MLP neurons of a small language model. Each row is named by its layer, matrix (gate and up: input weights) and neuron, and shows model dimensions 218-313. Each number is 500 + 40 x the weight over its row's rms, rounded and kept within 0 to 999. Numbers have three digits each. A neuron's up and down rows have the sign that makes its largest values positive.
A block is one neuron, or neurons of one layer that tend to fire together. After each block is what it responds to, as a language model described it from the Wikipedia text at the highest values.

L5.gate64:496469525465474502530493529463570495414489567465438550469472453506493488482468488497542519474398498501490481540494431525447465521506440530494531526488434486444535498547464506494537536448450502495449462500506462557521540562463601581471553534508539472511568430543518470490479537478543523441
L5.up64:594481437521551538468475482482494498517427501485433466477510465507575394541489478510494481513500584506460534468482411513508445590480507507482471503428540512478509410546513469475532468541504409532530493496485519534469506522489486499500507586423519482515504497448567526430549513498496490537
L5.gate75:544506451517559529498474499446498539512527487466484494515513447567470517562536476411546402541476518540461453530451422482492467580488552569462514521534521507455449494522499487564511537514483487454544523558544567559496442499439463561448496558486516448507529452488432425503424561532488512538
L5.up75:523499507524514553527507493506477489554398499562481512479522466516527462589501511513543481524452459496454510529494495552530475536497560468555460555501456492472531462469499492480478560456475531538489436595456540495509492551449474510473572541449464505555535502462598480506499530416471526491
L5.gate87:519483536459561562524478482484517564486486471554468515537595412542544447497558516486477478456496538506493470554451530564558460580475530517492473594501547534495483572497548658458437520514506476540473469534457493585420471504557483539525521498514563516514555467481509547492538539461472513457
L5.up87:455473495485522471599489535512499498539539468578529490492482423480513504496549560491569562411527551565478493469500511516503489545473575510491508473506513448446528550504484493447427561498510504497499450519489530523489519495521482500497539505568574509488535475458519535523559495500504474498
L5.gate114:475501527517570518501461492532532489551480573544523478484462405519520498502496502453545562477514615474423508523515475475435547507443494531538550535541505517413497551504516534466458567500439460447519483481516524525463443526482504543438482552422546507555518518516472546472496492523555539561
L5.up114:477445441457497516595502511514481487535442535424493479482481436472511387500471452452568570534496545409552527464542503543359523474483490511543539563566460477455437528542497520503446591492536502480466468512476513489503543518551510505491537571491584513523464485465466532548454519529554492568
L5.gate197:515491544482591444456492425489550482594510468560536497509511470466553498533485474499479490498505545510466472438491448515465504543461479542502582505524484505479499497536544611488477545422494433481457468485551527530445507541530495458520474572465551512527494544507470625468449483513475429581
L5.up197:527444612480511460542432507482515524535501473513518502511510498472572476644552466502590496515475528468389500507456428482478476461478514503493417492525548536512510510508494475565467458429488513574534484527471490452480511466443492515407494555510559531613494461454534509520468475549551440532
L5.gate610:504508518546527493439478522551466562427421502514486464484476488548548558466524542468550559478494518464494448552539510471562588565474529495514550489480450481488467535562523444534462478546511503471466474509483514488466548524516462427559520507548559588552526494433595501505511491447513526396
L5.up610:502487512543498423460555505483485585489422530528466459548495498557451503463492499546569514511508435546505542518459514521499484458508511478558514554455472493531542452538512460439454531475508531490528504498497491539517531507468497451501566527478598547470513531457521523550479532473490600459
L5.gate631:495472503458573570503461510434558483491479502548506502550530505518514504526462500444575488480504465516408564607538489480552501516469496490472508575427447524475524475531542577530504578538506506453440462533464491500442493465471456516479485577540569485493480465536512479491529479454505518507
L5.up631:498470541494499489573510538438480495543530458584535487569507575516519436500444502481444501503432486495507506472458492549521501509475483553467465516448486558516462455519522593508551530546489524483472512487520500509493508528543434591452520509542584523524533466439479507515520446482492436501
L5.gate636:537521548528545462487537490527503601456525511472467549449516465467540464512544488489593519406530556544424479548423410536506479510525469510468447558499473500510435533546505523485533471542470491485506470476458458601492503487472551502471527519511549490561501463571565471469459470517455577533
L5.up636:474483474516575578523524511505517499578441552462469498444564455511451451465487424441539498549511450498490470537499464490536508565484523529487512434453542496423513491528508477525525454497494516461430467545475512534495591607475469521538556502427448576547514520496481522526469480532484585445
L5.gate987:530513546516574488553502484470579555557430524464460537489556439506511503535493502507549469447530496597422445576454474497458570500491431541450599531454457456507580498536493486529501522543474529501506469539517509498492506497445513462455487533494536407513574499494540501488500552473418557434
L5.up987:525481483514624508475535512485477496500469477525537508496572530522516478583474517529512445533486479503462550551525496484509549508491481541584459465402488496491482474491512557488537453555469462533477482505528456478479547506468534486537482527449569481495515538437497486436527514478446507532
L5.gate990:501490532468533537528460502442488461515487514496508545589529402469523516564530457504539523481489479519522498507452518443457535506527428571512503495478468424440517512473496524433487447481495463483383488475550559552478448509473455529500501550466495500524508491500458498457536509469503521501
L5.up990:527508567561579502501519476533484527557527546475483484492470436503519487536496551451455479496533522533508538513524418479539505492491540559546433592578475507484473515532523508520460473519408461465466509468569568504487537448496402456536510576527495505541486441504476483478480500460485533465
L5.gate1017:450516552514530450515457517496446460415463466463506487515489451544443541531505416494484560501491500484451566563540511477545499382494522464432514443482493475486497586465514540515514462473431528512458491557469490573490509538462549455543510563473536521571448465470490510509482481491535507462
L5.up1017:461489527512498491493560512551498449538475533478508483486508479520489459392473480447498528436520428486507535461492444492579550520490476472523505496514502525500485480557493509570546556508502464508465560575556400512495494537518536499525492520510512445544482498498482521539443465486543454532
L5.gate1043:531491495521526539516496475479527497454508563509527420530457482494555472521553522510480502466517512463493516475450487511444507581465563482473530560530473416520547556540556546507509552496516466411561509449498523473470490516449532446527580530543489516525509489509492542475490508495517502592
L5.up1043:527504518456499584471504521512535511547556546454537489504459451502525507541435527486515478463571450462446513531500458467534535516459550401512511528496519463509495498498516538578535552524467485508534452516548504529500468477459503471481479460481442504501433498589421473525486565560467487531
L5.gate1114:508535488463559517496436516476527478441419531519498485576465414508506487504570537472552529601476532666499447511518449493477462566475500517536497537487506517491495528465540554525480492529508466499438482488559476507441528493502479544490495526469539545530531471513513404475492525507452545451
L5.up1114:532450499511522500514453519488524483541513565494494547558518502537536530523494522442551515508449504532533484548456485460489492525536536477533491442492488485489513542407448580522506483554530521525488549513577576495538458457493455482392442561521526485535480492489445481518518488474508534487
L5.gate1146:526521538484527545482433510504611493527502503529448494468521500495539539514496440474541586511465559411424546563487532483413521537479443462391497563486518571479502516567535532470500558513442527458476445501501445455448526559532506535486514470425525462545526474490465489503528532527515586548
L5.up1146:504527438509503396517569471470512424506457476515439510529538466469498418507518569548484476538508469575506494567485422543467462555500471535547566523429406540486508477502496462493559528494562476478439492446528474483496487490433469496447509583491538510574500503502579488499493485501544493516
L5.gate1156:520445513467495429549476540467541484483515518496533420430443511531499523558555516512492467539508506461497532517472523490520499566432550425422492513519491502475509544556601510459552479524457480482476447479526493612475536493525461562523509468531565544489475512513547424468479480453479511517
L5.up1156:517530579516508515476495503451511423472513499546547495435464542467550564596498469518469496448465460417576510542465489500490540551464542530459529583566466517482446537543545521588489579577517464513488481476515513534488562496527464555487470579493495494528462464517514453485567524487481473481
L5.gate1289:503463469431514440551481468495566534530427496497494522498497521496550477580559478536560538483482444526494530427463486519448500550516500458483510592530430461435451472514516488435519580453478513481430508563530518477483475401447503497445395509506505535560394489499505558461489495506481536413
L5.up1289:471476417483557565441527497507492402407434516493564492527467465524518473509513517524512490429497532463476542520506487448501508465473470541518545529562477510501446509389500468467445549462490569486499470523458547500513593486517525541527457530510454468455541466530486556469523489363484542445
Description: Physical part and tissue lists

L2.gate171:498477567551586544492499507517519515537548570487488494499521512532490456579491420499496478443468483466523555600530491500534463503477506527502497523490478522445534558475551499562459575508471473454515440507507478508440516492439446510475494452499496448504427448507430509498525563497509441515
L2.up171:482461501591516513497590539559447541447519511525478482469486519538466487486475498466534551480544472466518528513476513504541464445447498431500466500472453518516603507512521545593475535527522490407524505459492529510476525518493468536480516457522382463511432475554520441445476604481459480513
L2.gate184:483475502510576497452548511519514529547536502480489494541503443532484468529461517458539552536560477507489534497496418567503531476451374535507504522451480587498492571519541503518527499500452539471547562519592513473450500430464484485539578440483419467552578519478506572504518457554408565472
L2.up184:548439558524503481489528483589477541491480464533498453438419414493509438497474485564553589517464541553494469451477519527524432526493474464501514556541431534524559455544481570565472515462552409501424508550464458573533487477440513496405506521519501512517473492490497582449431590469474510545
L2.gate408:493557546523482595450489520405554463471475498555539494451433479518556534518490515456472501530503515375504578507515461502487568514470531504451510537583418482473535537490536501473545518438479502486499507476495491479480553444458468439494532479504504596513500461546522507526460536422511482390
L2.up408:529523518610540500526534435501496455525480477469529486551453522525494480512502518467487472432520589439448520503473526552498539488473515503546509483555508529455518406567437562489523480510454448507537575532508523473522433442485451523538473550527479438559508430540518512428480510454414512501
L2.gate994:517549515524589516423510501536507522510486500502470521459560485432626475587557554470518459569547503521419455522456445433517432579476491578486450467460487512497459461534552476531492462438460541475500447539555462569448499491453485521510448534570600456547535454479529472470510510527461560565
L2.up994:482525577577508479423516466457485553469558587554543510520491593584441515572517526504524496501520465408538482534574544592537526481493499557450424478452514592471408448544495501556504430545443510513514508511479474508480461515548487534535577512504485443438486554556474467513481481426450468483
Description: Possessed nouns, body parts

L3.gate550:422511491479531460500499500525491528479534512550569484531425516509509441585430536492543564534529488499554456551477467536524518484387498480462508505487505511415547551519552564500536510506487453485487525495516542530435482516531485542459535461543500448567488558550523562447535460525485477497
L3.up550:536506510477484488562525534497488524465505497439485527491475517498474482458492503482467400521467484529504584498587477510549447420490516513526437482501508426538466487475511538500534555537490497499450450535515517530476527491548502445503546523470425531496437534529527396503466556522509406516
Description: Wikipedia section-heading ends

L3.gate1010:440464547474539557511455491493546512535517532495449554521487538541530556451487531547506574528490561520504556527448508525555520511512538481488528464423464572456500529547506574559486436464505548518535516485494520475439508493511488519505492481497447492503479433448481505516478524478480462468
L3.up1010:510504542549476526562397554495521543483489523579534512455477438478500516440489500564538507493506531573438496555453470576473514511493485433472489457471528544513528537474492450553514423532493441590575445524458494455507492493466499531471465518461488521509461450432461483492517550489447503501
Description: Possessive/determiner before head noun

L2.gate0:558469567475510536587505522518520546570489517486433546543544498488511506523531510505514495538518434466530430460431494518503471499456513494516452523415456469514519547559532495545491503499475541452519384457477509502447516557506461555493446550477498473489541475476553505534459467503513403520
L2.up0:507526473481508529498533511527467451418546528519518528493500504503529529536484508374464416507482561441555501447513520534442514588456517493520512467531516463447526522527475445414464474440486479524471481464449456432508516477558494543553468461530455502490419500500541563470515484543525491441
L2.gate118:529507569453508548611464471546530450525476571463503509487489493521567473488488577522460454512463534453451531491531484511533511525466506490475452487504482539533504510547498450500540504500417517497530403470476547471485566467494552524434460460512525490532476532508519525515516521568456486439
L2.up118:466525524477473552546429491497595570533430479523451557528567554499507449559522541469511481491496508542539502513497521618512438456492467524525468532425499514532510501527454480516505537447494446474423461566486515449537461429424492518459480490508478504488453508463505487516457533437414457520
L2.gate138:536480577447448484526446540478528523456532490515435403500482494470545561518403506546515467489476519484542510478565452519392559536470483539467485518506489548524495502495590454461500502505447475454571486473487520430494483579469496436524510493468546511471479483438584516506479495491509428499
L2.up138:530545507552518559405542500535460502464521512439551534497492569523502447427543489475516499561499537539474531469486572534508507473472517533519411511490572487478533495493476438472526466513518509480518438502500574525508511471587487542474496475522496503485435476537527511502573496516512626481
L2.gate1031:504437530496503513553538500476534513414537549482480493482474541428478510487563472533537503505440548421522566561451514555528530511488492501516518573515472512494472427523517397534616480495488458522490475540550527501465568482479531546511489458481570484540490565522534553529513609486488457454
L2.up1031:528540448481462468478485455467508498505483501512458505505438535485482421494485468512460390506403483514513469527491532564544411487493497526505432546454476459510452553516516477532499561528470494481536493525474526541538517547535497438570502477508529481587528506536568506496531486535462443511
Description: Apostrophes in names, possessives

L5.gate211:532478550533482566535452578526539534469551581459489457413592524444525453474504523493532475499513508473469519524499507557471507527443522473431499513525509516506465484449536523522522500478502483478526470451509549499461498566513504464497489478512564463518516417501470502536379522424503547417
L5.up211:443527468496493529501479526514496541496487495456477469518460454508526537543503487554492496509539464463491605508383463521490495441498549481481559474453508453514497512426507474461511431504428550489579505523477534506529467560429486578419506510525450482495524482529540527478489490423431494450
L5.gate218:511487422497510494492483449605528550493474473556519540598473474566510451497468550580545538486548523559499511486561441445539448485465502526469515492496470508446565512527494504533497441444467462490457475518582517526479564535498551540534495533441451493548492392501450489557488506432508443486
L5.up218:514458534491540478481468487505479632559528552493467467561475486488446561479517488524440497464454431569493549459497488491435516588512487464495451587481488460544527470517512464511508562409522563526441472566521486514490483565482508513573497580530547481434518465582502531469517534529490527489
L5.gate249:502415566507544517499460510521481526442529517580420433587572464522504541515480513493539526413512495487466575549470548409489518483434459489446537452474570540477519510522531554447462484532429484426562473491501514498462519477522501522430451518501493501490513469500503498468444527468460492493
L5.up249:558491593427440420534463544607469528441515494590498549472509465502466574528455504490483498480466497483467583517486487478499508485488495465483405499558525521540459529496472539487463429503511407519569451472449562556519499534506535580492497476545482542545467462495457491572512492569486452510
L5.gate266:480521536537527484454452494512457574504515484507448501476490498570545504510511494532514492534569439525438468516511491472525504467495499490451488520508516557468491581496488545443486464477511467558543495485506511492478509490549547532514428485463567531482491479557472467457530426540547523495
L5.up266:465469500542594499516479482513527495555447498485461474569523538502505482510493575564549542526441518534501572553474527496496515537502497577538472485553493519462469469521521480481539518457536482482516486496484479492465558513547500465496544457540572527553441511457538465443454478445454498508
L5.gate348:478488535479492544469456502562529503460531521474508529525467532501442512493474494565519503433527525503420419484508495520521546489484505422475528469525595504503524493533561524562461422490510502445534425462441536513458490494495490554526552494455471439518493432517474452489529520474476553554
L5.up348:536475515473507486546503497468526529426477476521532540455548451470444537482507488599584424494501500455526571487516595498485571489532467428511519488560484446535500502475506483580459409515516495534521505481503450526516512499545513529539549522512432512477525433554498492454495565476565559511
L5.gate351:498524495444516446496464449518497500461480535519534479528541414514475502550516505547511457492465485531457534547500486480527498529486512543463495595498483508507604475469509568491551571496494505492516569480494475479464518503504483484507471437447520495463486534525489504455549508510505505509
L5.up351:521490508423469513486445593488533508444525538482509486429489518577461506485492412464519499506483514488483501486436494518518489549499455459504457518522467530557540529506471545487499494541501456508489439506497532491485555506556560544523481521448554459464483458511497490567415498450516513454
L5.gate500:480477545420515477501472525484529570504509484502515519569523509470459504403549434503538582542490484508513530457512490477517547545447484504475550472478507453491554548463556537467451518499560522499490440500543578527468395452457549548496496514536510501490509459545453494458441462504490480548
L5.up500:513580510463474484500491521454525544475463496460438496441567519504476518470523521514517518493533474503495554443512498579483525513533511501564516465506460456551495502533522460510487543519469444482580479440513517503494586510526528522482519508497529507407451465469506493409524502529610534455
L5.gate512:513569503424478503573425461510522508550438545577475521485537464455511544473506458552501507498490404475496478483530453459449531583506504531543457555491506504553536589518482495481492481478517465471495482505465533450526484494469529447522485489524465546497543438533518462531517575481507536497
L5.up512:518468509547531449522630471495518463522511539469475516496479537555483443457479483443460491479484527497551442447459493487514574496548461476507453457492470531469532457553455480521522492511499517475517536489530484462542546474548509543506534516472419483492473410429469477537527500503474518422
L5.gate598:510474563410510543492491470510633487521556537524555477494488408452500567526518480422440468476451560463431546520525529468486526460453485513492485486528579441439495524507521557424525483475503439520452447508471520511447499561464585563488448528470473476465482534533489539483464467517516527462
L5.up598:506465605397458471507493480492543537542538532580497474449457497489497488513428527539503542477463501491496508506447526465487462491471523452498516490567431513472525476525509485485529456503487418469486478455536508456492452556401540539477498559435418493502494525508382423541483508511506450481
L5.gate659:480481527477505516477402454474553544455476512478495512497407555491451551435515450490502481467537536495518539465497546489519536562489504486536593557500523465550549522474531453531408473539619549491498467492548483458448506517483524463513497490455480571458506495534563499499463518508501402513
L5.up659:495478589466466495489416481551512526454577506461478512556456551561485511486478487551482523480531494476483571441487519540526518503450433490433547543519447481557556536554540467467441454527588461524496511504519455447463561543547558452572530512444440514512513494574495483513430416488500429492
L5.gate717:509598526541511491496505426548527479496549481532462471440491485509555482550455544463486560531506481466509518514523465500519538512508504580461542515506478376543545525477526437460488502466435505478491483455495495457469518510469546521545497528483506492463511502491517556525528524487481533456
L5.up717:534546516529480462459524510580507472518504475509493503436517493606533430519452539501487469460496520504449472487435584490565482548507530564422506504536475500568511519561475582473517527480496465491450527442508530473504492503524588497492550477525487467509547545551472539538456436537503441565
L5.gate767:526522569457494464499394476506485586510537546494565503475374415524492474504445489455550512468494496546536537509632507484523489474489545507443474548490516471533525534502524486529431488455506497461456478520483514483460496507522514530552468462538466549515491491432600484520499493455556506535
L5.up767:539492552462505542468411503525494583464483547493487557481428426489506456503460473500530509449512517473503480431560475456440514478527517560467458545536478474477503586473494560532495478521429522447463491483504501489459534556499574458557491543536574514495537445561511447550489522502536486518
L5.gate1019:559509609519530514489405502490542510542532486486510461546498502493494555508474480534525520439556490471457538456514535411523498438447490532499540517479549500508505527510549448506500462499496501497512482511471487546453467556482510594492478507475606488478515400498355518435490541491483496551
L5.up1019:479512475498511526554436479540537520468533557535533514530525474524535538511439563541457549503535516503503448505559408567431493517471419432434488471531517507562496499481504453425504495464507523495470466464522488379503523484488535516522382479496493488471510452505514481501488432489528524486
L5.gate1058:539517618435498549495427510513530476504458519498574489522458536470544552448501472490481530517499559532486511511576546500534507512471509523470507508550526516481494525477543524455540437481482504511541443489492550502453515566500525532517546509526514530494488422520530556533500508456521512551
L5.up1058:508434559451482559543450541503552534510517555496477502498516499463573509449504488512495506560477538456483514486513545472577494524463550520479533528497515527505503425451525530539572442464502448538545458513484498425478493586510556551502582507534513494496453435492496491552412456433501517547
L5.gate1233:512544525455527515503454453497513497528435547568535479477489527476492499496484497549513521439528451520476480515491510493495483519477397480465518572532536519476553520531542457468474555547550444500397451509563517540467501452478489514483440489478442550505472487461545424470515510503551502471
L5.up1233:517502517396486491452414496512519479462483550516525509461492503485466479475562474553530425455476432527440500545458459509544457480507559480466513538520477503586461549570509491505450527528508400492508403516520500553520544491494488474540479525551499550496435465479433500519432508518574465487
L5.gate1298:543460528467501486442451520485548568545457531455524503548525434536510543445537513515524558466518472490484482478543515485535515431496518526488503476488521546412562542542516516503438469498510506483549465499519525451489526535481535538445492514505479517526502499481536516504508555484507551474
L5.up1298:540539537520511517496450513508524541507571531516524503587526508466519520505478527524595476461477577496487499538490478518517509474473495494467509424501502458467517509556517481479539503491553497502452553516501529507485498485489499502513489457530501508479515443559423472493445424492465463493
Description: Possessive determiner after preposition

L2.gate859:464476516456501399477495480533533480476510472568530496459471421483499590543533469427513521501549504499539579467528453474489611531428523522524477497588505494485471544529576535474509462581494462513440445488487503525471448547478474539500495484513478521426557538477507474534476507564508491516
L2.up859:581474517463496554523473590486531523479528570546491483373483543487532493459499520520568524512453535400555478480398516521508481475475515453508500500491506525532521531529440551468577419501519521477489449592467519395466565425544570550477480435418511461492568461530454484528513543527540503493
L2.gate889:506574545463508534389482477503548511524462493536486500439511449513457543522553519516503519491577533470453460550494468514464503535473484468559525507522482482438527531544549515500527482513502530462536466459422478515436490510504529479456486542492437459423557447513509509487527483452438519466
L2.up889:544489537507498480436545431500487525472493445489515492476475507450450538473525517521559437424483533511506474516498464515478432498507523437498492522533509516495507528518493479536490464488501505489568476526406512525527448515500555532537471518525499475507540474538625481486498438505478474538
L2.gate981:471422530465494532505508471588499564577485527523447409518511425521465468580469520522534577576539579489442524520521510533489507522478591558542539538538522542467489519543524502510518448488534455519521378503494513471465508561497548569555517483527505528524421571536501504457541444529490486508
L2.up981:524493525557496533462471460451465478541587603518560453482488454499547496500497455577499428501467509518536468544511534520566504475496482457429478505578480512537497494494505527574463548491451396605455478548493471461507508455508481485587467460569481495531426591456480497441475449464507482508
L2.gate1237:566391610449514450467490465466493459548538587495524536566498552476504594530490455537527478530448464483506524467490472507466560521471483510514494541524467528459481526480502486431502409518434520558543536495525462523482511489468488487430406519568475480470531555564504485488546498498524527493
L2.up1237:493479483542490499491505475517567562465498422480465489551531511522483477432505462503512492450471569453544508565482566520456495574434541469471530570552521486524450493509533459518608597488437473515485482536519552547456470504577514522443524517504539483486502568410519470537540561505475493479
Description: Section heading closers

L5.gate20:497591479551523500465392493502537516515515526504500487454475485523516479498528434449456411519467488454540499464568471497546513435450525473489467533481459540523461533505607533557481506410439523496452472531520493573413442470508361490536505525513477502443506534554474505468486496497482518503
L5.up20:530488492443494608458486465495534479559483459589528493503543383492528471527484518508500554482490501495487455496468489497500483502479550534518535528368520532435499466490505450481527486422462484516477506539554489486489510459524552467501489490520469452580487498490498561512551517586503530512
L5.gate84:531440484498466541457527560539517519475506555496492487468478455559425501476484520542513507566483519519535558476463510467484540535453524526514541544487488450529506560538515467510545494446494486427459507559503497476430499533457536480488480496569510467464518562553493522468528499392496509556
L5.up84:589411511523472529396543486560537470478446553541500508504535490536470439508499472497468519529525509512490553446432537506537528663470571577542534491429474508584568409573486477472536511534498457512501473497507489457472567519510563458509540540526485478417495544507496533454487466481455481507
L5.gate271:510509563454514530562454488539523438534490522493517467474518439541564498520493515470526472484496474453452461488511494523541562512443471530573511526520501533443477506513581491497493525551460484447528431435513505521459431547445513565407476525470451505498506507591504517565511491508502480508
L5.up271:478475499445499577522498525525489498512461530485559463508463410480510507543423500501567540565538502453546502541475478463460549459420474486553535527547458484503552507510554471498491583495538554498525409514511483480473476388515609507456541552483459511542488538534479533437467458496533524544
L5.gate440:476487478522554498458499448466479448439558449443527473549437559492483464594515558484509504527503483441497487457573522533491512477439516478473514526554504474442475499520532419529480500464522412529537487526466487512452499497461534506524527506504523478501434502574440546495480503396445473450
L5.up440:528447450523524444457537444470521622488426540508490530557450451467555515475476548455464436479531547480531520528490502481459491488509493524504506422489483429527502534479492500514567515530528535464449488482432515553523550517513426588446503582532583518511587474500509488495581541560573460547
L5.gate494:489480513413527512570496551523495464525520465556459471543541468507622448488500508551525531516537521521537490499477498431521529520443522512486480560501472519454524533509509534539500487486516452533477468509571586499466480576487449481462425547515544509607515450506458498485479481486525555461
L5.up494:493486492539497500558543515494465507435500478575501504446576513472476509515484472541463479495523439555530510465483535453510541478510526492503471527506488445441511438472485514552481469499545486486526527522519473461540511523519523444514462599494459510436453435477466538430509513454563529431
L5.gate604:508468497436456474457473520532491494468567530508460371497429529486476561480579493495551530487494500480562536542455564501443491575481476593519518533562475484595502522513608445484552466474494451485492467533487494530496478471483474504524529505472490521548477502476496508494480553495537425486
L5.up604:437484468504481487467507554478505515495530520462538616495488501498528554591472549447501514531523448501547522523513485488484544508543457444572479421522451524478485492413442517497502526532476505491468491433550514545529506505463540497508485461491490554436527495523519431527531564555507495497
L5.gate613:528542581464523493540476503501518521550520520472592454589527532480573502477506441517530468504506507517456517533616423493502578500415485488535454479464533498466515560471579476500569487508473511506542455535481463491451462559493460463476483476492538478490558482464515463524521527393467522536
L5.up613:429499448487471478449546495541528529559560584515494526557535527436553532539511439517485530500476432545548492493554514517503606453500540485534526511580546507468486556557453499548541545518490501448496559510510458498512579551410489485498500482538507505484546482475551463510462497521542447494
L5.gate618:492495559461521481551485467496534559457488449535513449578470542506482427513429489501620513535581470470513510540478463583537511521460506526530560514510501481477421530547559550547484506510503515497475517502507471426450507432572526549523516560449485491538452465553442487483522503388464467400
L5.up618:526503494600536537477529504506471486553481545503505532541504441490513486508524591434490494491527523434507504489519546511465527433477547517510537604473538521432522532471500500430451566552479456476446520474504527518481580423577491464512482565520507456570522480482461544487614501517455461500
L5.gate644:573523517529584490467510508418475481491466498444550518462441425441536499510468482505495407485543517473481505532422483432532551410521509553509475512539473540405409526443479513514516484517510510491485505565464577475509464505524525558541522585560525472490513442460522531500480503446478504437
L5.up644:433497538530467462497499546538528449545447468477423506467530454538449525573519532445506554511474504525521470624502501508454502513545453530431498457493506456564515475491484414539534452506429523532409521494472529455522494514439445437503457466498488514446528472528495446493501479455512464461
L5.gate748:504557558462493513452503482497554489463494593523458482465458374522451483544519501481506536552561505472476421534511377440499512453480469518504532515502475552481480465496543476526442508562433433469513486518508416535443524524459476551496417451530477528516525507521475474438487474495548527532
L5.up748:421489455498464500516484544520569426454426555495503506459508508491496475484461508449588482541471474400516518536476451458473451419474541470449460520510469508550438483555505411507467514546428474508546507476455443554489523552491426514531547428440507493535531474481471439577550469542481519516
L5.gate811:449471561516578488484495503609544490542523536552517422571443505537407502542430560527481455504529499468529543503525524484523536503448537501548505436467509499504548522543551496528428547495486409505462496529516521474441524531479533586510512525535491472523507515477457469482570521454427439538
L5.up811:540491536506475482513526540521460495473515514505578493500463512487555452514494545482459512580379529461622499528470514521487495492530518545531482435491411485538509511540465504442502483542451484518471511490456441443538539495475456508519513487476527509496543551476475508444464547493480451526
L5.gate816:490483541485525546485411497527470473438442452553529418530590497554523486472541482482527555469484500493526502513490535545453536431451464539467533460491521521478446507530552553470443463480490491537471413517493488439451477414516520578496530519456483528496520495462440577444475498500481523488
L5.up816:528599492426468521595504475470461556470515440591441505460541525515507461476509488473519523492457589498496489484429463561518497547540479519582507583478435503560455452537494569539535534573434430498477525509443459535506494431465464464502512444531496507537483456502495447525460403564431491493
L5.gate1018:508567512539534491461455521522489460517460531463548474523547522532489516457601479534479438526483533501483544528512581485551466514451524588498505505465543454600499477546582535446469482500468503507421434517538500475448401445524460514495507476481526497512502466551463606497509490513493411513
L5.up1018:510518517582475427352499521533482476480459529465530475489461512495439443493514465492482499495454543513527581528509489465564485471483548530493451493461512487610478470482525481461484474526495508477479497496523462532494470446505500505556497467458469537459473504544476531459496532576561452497
L5.gate1229:579483471544494525433515476541585501558516434510470424531506471472502575496466434527445498516475532465527456481535436485453654529368551430520510491521531564461449486474576490512457542553481406498424456478490486475448492392479529502452502501496470493553452462540521491451490532494517522491
L5.up1229:527459524441490497461530509479516508513531424496473569404484522474421592517493456539477484529502465481566543524462485529441524465589518453547470496537430420508457542464415529472529501553531498499425586451462495540551462434486521457516490522506473484442484569484514496484505502513592522488
L5.gate1254:522431573508499456498483480545527553496481541580467417504536468479448507446490533552512521558506479458523525494483480481524553483429494549492518574481488518512510440565602514532453532521479497484473486491518430506461479521496449510510504529540464477548454503475590534421507493500510473511
L5.up1254:494553501482521569470507498532512446542454500481429534475500501493533435441445550553492490525462478492527520502491492473557530489537524538508436458475474500497514513492439512478552482522498524540506399469437499475507511488544494456442505499449478516550462470512524491416519471504511543450
L5.gate1296:515507517495527532525474526580538420513396438558566445506499412488516481565483482555491547523498463494524416465480536473507515444471516458486475512499536532510429512466559558522516507458476482498565503425566491476462469510541545513512556536546558484511525510486511542466531475519546521474
L5.up1296:494515493479509489426495474555537472454508476576486501497516493538543539449515583524487459422526451485543528503519513548567461478486527492484507612515502577530446461547509575440497532534520497456607472432488490511502463527463564531528534502532421495453550525506557504456557505565518555534
Description: Structural boundary tokens

L3.gate603:514487523515578539545456462507515497472598506477485482505506452472532466553524514456552500498502646524472539530486480563504556560461528536461549491494514562471495495481534506499510520495521557499438447454448443459425466482492504542438482514497474481549529477471542530485523493473480492467
L3.up603:518448511446552550531450534482500502568508565496392524550538472510536469537439517507567504470528510482460477565492506462521512547496438504487516432545494525472512471539463551483451478490505537498446454559502519525507564523438540547490505488449415487559518469462455524471466449460477499470
Description: Positional words in prepositional phrases